Part of a small language model's weights.
Architecture: rotary positions, untied embeddings, capped logits.
Training: a variant of Adam for these matrices, 229M tokens.
MLP neurons of a small language model. Each row is named by its layer, matrix (down: output weights) and neuron, and shows model dimensions 48-175. Each number is 128 + 24 x the weight over its row's rms, rounded and kept within 0 to 255. Numbers have three digits each. A neuron's up and down rows have the sign that makes its largest values positive.
A block is one neuron, or neurons of one layer that tend to fire together. After each block is what it responds to, as a language model described it from the Wikipedia text at the highest values.

L4.down97:132096142116105115120116142120097148165081095069104130111169120103107156123152109083109151102113139099112103145140148130150134097110143144094121083088136132091181131110088169125145092102177126137136130144126143115130170092133113153122174117098097136068103120118120123133109133141110102129145132119132072145101125142155130135181099139139126078126130093122143172101130141162119114118108
L4.down154:093110122084114130121137110136084170168142135135078164114119104131146156114066131120118137181143105134142131108114129132103177104120127120133085137154141113129128113106144215102140101100100078111096129114111135106167158149136118143118115144136131115161120124108154108137121075100140120149128058088140115118109121103131148110118100132133179098137143116117126132141149112143127112101123
L4.down305:119165151091090150150111093137106159121120111138121110125114170143155135163149109138112123144144116123139141133161182079105134128143116154139129133112131121076105100106122116139141131091106110123148141076133094112097136154103151117091163091113121156046126130148105089134078120105154145146085131132116128153114113133137133124144168156100143147112135106118113132134117148146100129085109
L4.down494:116096156136109106146123148112109139116109163149129105170106107123109082139107143101144120139151131134104101152135154143111120162111122100110140131116143161165184079136100255153112143112124091096123139168147115158140095094130173115118159113114139140179149104150109133138160125124119124148131128107155124152126141126134134118104116108106173128139127120145140126140125114120142111135131
Description: Blank-line paragraph breaks

L4.down191:135147139105161173127134128104146132120162148097098194143129145144106121108120136118158111110131144158176100146166158133132126141124109068108089095167139155185075099127129074123120146163147101139096173158159139103134127123075120166116130115145099141115097144143084132139122121164151121151123126122113131126108129111093141096090126126080104131160131122137139150093088096120103168117130
L4.down199:104133092151139143143192134143162137125098114142081111098119151108148102170168168124115125111086101147162134134121091106130133108127124143108178112129123174121138124106134225109119148106102150123133174150083130128115071103094116100102198111121088117162136132117134107136133135156140138148082113124151149140131146146111122146130152118102175128146152097159143117096115115105182104120119
L4.down299:107122123104176169108119121182194124132135180133103138137121099123120128112127121082138121112120150137120082141158138156105148166139137139084143109099143144118091108114103120125120102132115111145137113097115104143139106110106122076150110137131105134157163127171126159174126121134131105111137109129091170082126121156156074134104115106125122131121141118150180115158135139106091152130104
L4.down383:133115123114132152120129116108107121102132126091132172132175120171127137103099147122112096160113116158115104098100121099142110135101169120108123117133163168125098103086120147098144173138111126129144134168144126150119126100142094158140141105093118120106115105082172108090135129106125156107125130150151129138140170117127146153084100113112134121092134155137118138104130119100142124124065
Description: Decimal longitude degree sign

L3.down81:153128083110086080145141137124142161154120119108162116118112144101135143085167151155112145124167124173150130102157161125119142116123150096107091118084109133168213127080162146136161157163146155146138150101145125142118121170150150148128157119118191118099096133114144135106100130118143172124150102138146087160096137110143122123125147147159149146142127102125132135121118145090116115131142
Description: Mid-word name fragments

L2.down6:133125100156092124097121124188136142137147156153133128118114132142120111112137098125100129115140122145059155152133105114109180105132144083109099150094078090170128140076102106145112122099145129124152087099122115128110180120121099139111142157132170157136127152106142142091122112148136165142116088174105122083107144089147120120123118133140105150152106133165111150142162119118119139152135
L2.down56:106150110149115142079145157162098132138146098144198111099160129140104094130125134113102147128129118115136155138104168137110147112140110122110115069108161119145123119144126081158091130136118127144101131089140160128138140119151076092145151116140128120091116116105145126163155132166142114152149124133140158141115180161125140100108126114152068119159159142093076148128099125157161117162102
L2.down111:153089124131128153155137162126127137139103110141159114127124112122165095105130105094129188146128153136122142153157136150124181103125129157106117148118130128100152110124152182126058152130139162091137153103111073099120138151162112119151139139154135108140136097130134163094108144168142136078108095141127156136147132105100124119136142105145148097132101111104172125118120090151141182130146
L2.down136:148149113127181139101133086104144148088131106152160157059129129138118127121127132154145126152095113121096088108148126115154159137120129136150117126127150119121119075138148153152129148122128082131147125132133156138121172160074122110169129145140153133095095117091085166123104104143148180140066101129144108145154148109140101123145087122134117103108139163122130106135100113125174132157075
L2.down280:113118142087115150127166149157130147125090201099083152104154161139098121142112127158100127118126123087135079080138124103132134130147134136142151145152125130154130121115163130105082113162152100144129132143149113151124118138137132111133177111150060135160169153090150137133096126118100126131102133126123115144124137123157164093099094083136143177149162116106124127146163120144154063124123
L2.down316:132180147157154147126104085113105118099148131069101123163123172099161123122130125106135097162164132137121159136133133104139129127101083119110104145100117166133114170120100142142118140121124115089109098173174162137128089131156111124133117127118158076169123132135087118168122135115136174100167126149104152121112145107096143157135109138100145098143166122150122173127127115134114176141146
L2.down322:128179125087128144095156068143111104123150114109138128094136136100120113120123141110143142120132134092148092158131096091172140151142150124083153121137168147157131120068116118099126112145116120123145125116091159101111145173150127146072122130153134117174137131089135159128132110161126108124103070111155142159105099121113136169100136137124116116121112127130137151119101088124114180154112
L2.down350:143143135112161133136156126115078104131108089110098107151133119101171135127113153145111136144151092091114142125153142159135135108103146144111112151152142123150107148129135188129142128124137128204138122138123176118130162144113096151144140112128097153134151132097113122138101112146107107121115123132120102158140120124164134125168150130093112110171163129130099158146085081160126119143126
L2.down353:147169110122106163090113148163125087165101094172142157096141114146165142141076140100138144117101101086134113159118099150131141144138102139133162135132132122146104134109126141133138167125187129158094108149101104134126164106135077081166127121131128146150149107124113089101145106170123089143087100093107112113090112121160159141121089141147136135153193150127126137128116147131156125168107
L2.down366:128148057136110124146104159131094126146147118123141174088163121123093109135106138112128133098128145127093143123170138069145113119169116097150133142153157149148114184109120143131096145131113159166098127094114143155162136146105138109117133148121124134124122119067132130088142117097142185105134153127098165199143138100118146113077118095107153127133140117159145108093150129104127139150119
L2.down378:156106118124131112153162102143094103146108152096147112079130114141155090115170132146125175165115143169146090129217125142110134153148127097125122129144140116095094142105125159140122172105128116165147124100130155139121141117131149150099109102112141136148115124130083136146115113157092156135133090100095164165132163124130108140129148105117142122107107092088126194119122127154206130122139
L2.down400:116119124116110109114126107182146103131120138162101114115142063086140129106132133105143147082132113126125113159125089080160135089121129140095134128137087129115051176129141073148122153145124129138134118128124125101116114177095125128139147098152110120107152116137136105161130171147103115116124118181148105091132142174105119155130163071143096173142126136134144096142109104132155152116139
L2.down441:097138136127142105177111102114133133117125135138123115110125122099115106115126125161137155131130077160148120118180110118156137094142117109096105144137110111130099102150116178154122089165118075125131145117100147119138119142107115154153118138106127145148142155164147131140166115158133171110110143161102107160153145079161137123116156104126120142085163126154090149151110087089145124105149
L2.down454:145121128128118137131159098164101138149177158111095154151140163203150077150162148107124127140108128123117117100147123111154136125130127144145154155144164135119128129160099159100147120150115145147124166157130150149171148117083113154139123128125131146130138171085111169107159132147134117106092159168115111119150090105115144163125134108196132106103123167127098097121151084148139114080111
L2.down487:153180149081117132111146124081130104119134154160148105094113105151177102130105137155113131131149137105147128139116178112170174116093111112069114108135098157140092115118160175171117143187126098147129131120123137137153107137134107134133141163131142190165151146084129137105140121155150131147121142099159094109097128133161110119133133106145165091134173163085138130109089146126123138102090
L2.down507:121148079100127154141129123138135096120104122085153134111112125090185119126124141131143163154092136116116128151174115119156143116141118145135112104131094116143134146126105139145114161122149127162115089108106131150135143099131110181149119118128120136119147095101103161092170080166132130119093120171177149139111152149140167090155140131146112112138130117114185129144128186138100070146180
Description: Mid-name word pieces

L3.down244:140132183133096125131136122102057170151149103157097126138121084093106123164160127106099118130119144097150120116133143111109149110151111145097118114145125130143146123122150195137145125141100086134140159135184111164128112120092144133105118139143158137165108066114122132083128111122128111127123143117130117157106104155105138120147130183133166101153114122120160122143092147163123134066124
Description: Paragraph-break newline

L2.down44:130115153110091137124127152123104158123118106097156099106159090158162121116118144079109085117135118099095152165139135118121139129135090113129152134120138134105125153110109176137155117074132119152120102110155146168171188141121135092087115154152155148143134146105163129157151109132069170135127126144098134142154103116144151132137135131159119125123127144060197163132129106113142142138118
L2.down78:137109124144087163119162139120099126102116120129063079163127120125106121097128149153146142121152184114109092139132131160158124113108153128129092140149123175125113142130114160140161135104146125127149151142157122147102145103137102127161119147134097129118142138120082153156132111084154126078124133082121103112156135111157130174162118166149145150107160127125094176102123133147173154115138
L2.down81:151135146107147158141123150067098147148165114108104100091143129144145110109113108092126147112158156136135126127137136133096128123121077124141118108140134161114147122119157206132130111156138104115113147063169175143115138125115132106116134118149113117184121173140106163137098142145133145129155125134171130140101097133129093113131152111108160083109109139081145111158115148136126123127129
L2.down104:118179147124123131156142118156124133105145117148131128147115147141104123102129106126145149139124108112135107138155138168135157114150158134103107127121104130086108123103151212106146131154118141119124122133155125148101166150121124147116125111148088153152115139112117117109129100150131107174108094082104092111121110126068134134155134164119090195126131127148106123116102138141131106095102
L2.down109:114167085118152139121119132118138145123132130158119123172129133088120092131108161106134134101160143135116123137104168118127117098113092092142165131144141159110165127140104146133143096098128120115131144149110135159126169127144132121135088126176115110139123126145176121096104094138119154106188096188136138149113093147136096096103139116139131137105137114138109118145104128132176127138167
L2.down130:134113173120142127140149143161085075116115134126116136141124138175134097149132184108118164152136123133092153099115147174111156120133114105129142133171130172125138124099133194090140140132192108157126176115105137128128079108137147129152112125091131159159151122129114120114127115128124160158106161149132097108126127210156094102159119127116175112102132125140145096146097136119136126099147
L2.down132:124085173148110105122145137089116190110133125107156136109124144149107104142101135104065141124110105122100090083110161112114101136146115087127095121095154123135149130137125091091117143160112103115109106079167148094136121111114160122113163162147147157083108147126159092062119127091122138169114134098137090100127129144097096099122132155159142108092123069126159106129125120132150136079130
L2.down138:156138134104149134164124140121115155116123126189155141095159159141081114142142136113114113092144147145110138155139075129137133137147141131126139116144135143100166147157121201093118106124135101155132141123149146100117146121132140133091149148090120123169137119125105130112114103108131111143157130081080106104160101109106137120093168157167174140107133106147136110101144150121104146130165
L2.down162:146094171134136115162114121133159095101101139143145097152128111135150119150170108113120143128139138056113137091134115162102129103122107139105173074168151106132116112121128093100141131155120114141118127144131134097155099078133114102155133153132135134111063114097126128116111135139142116173178107117131082146130119119114118114105146091160170118151124140073137140156123082133119130120150
L2.down208:129153153095150131152142148112136110132137082136122144137150146140129115105163151130137158117123088150127095087151152144134107108131136106095121077169159147144094132156164159131104130112104106120145163166155122204110135132148135092120135130117119119153124137128124171123129127152151163117167124115119134155135115121099093152155119119145141166082105148136119157135083135133150116100114
L2.down274:149124122110163114134128129114106104130080137111103126107149142083120128108150100140122145140139079094131136135092126137113120131146094130145115116095133103104119087172122161077138171146170153104154176117129139143155058121129134103162113145116133080131135132102135152134106149133116110069187136156121117139116106127134050103127146121168173121116091117114141146148136138161102151164174
L2.down291:143168156091083145118142115116124140130132122116129131105100109159116132162101136052143125097108133159098160125132124129141106158152132125143133144149162173118105131160084117141122138128113117165150160076134131132104121123114156089115115116173064112132118096129136139095108118099133105133125141126113187137159138131132168112150138100143113103109167115136087124096151149096108086123139
L2.down301:139104110128133120123155135142100153092129097162075112183141118132137125105169122094139105153167124090133104081168126125084143131145152130112140058134096133088098124091160132111091096133152089132133122145126120134156101104148137139123149131115124117083127130079130100107096108140126112198160158112139101107120134116128130106117112128118163107125122098100092123136126122115142131101154
L2.down429:123132157126154132110134125127111125132102111148078108168098099118145155125173105130125125155137086109144079098147097107121136137150131111124123156130133099132117124125120186138155137099154110163142168139160121124122122111124137136141160091131121124119123109109159138162125117113142139139131154125156085141117134126118145091120155152087207095146175098109138110151086098184146103157101
L2.down430:138094139156109106137121156159099118108121132128088146109119127119108094099154130130117123152140128097178129130098138160123107111136158140108098113117132161126172150108158149103124112181094096098097127095144140102125108144164108203167130100111123121118125114087158127077077117133149099104110144069141133164097138137122115114112128073153115121138086099098153139124111144117135127117129
L2.down436:085086135130153116164147128114133135116196112163157141108143111146057180124134106142150105144118178141141122114100165151121122121172162108153164100114131110148097126115138140141121110141089088135129124130173102130120124145108129159119135161102068096126100113150124153176147099101125147126116138093100127143091155130078122120118135122098127151173128167151145129110100116136077100132079
Description: Paragraph-break blank line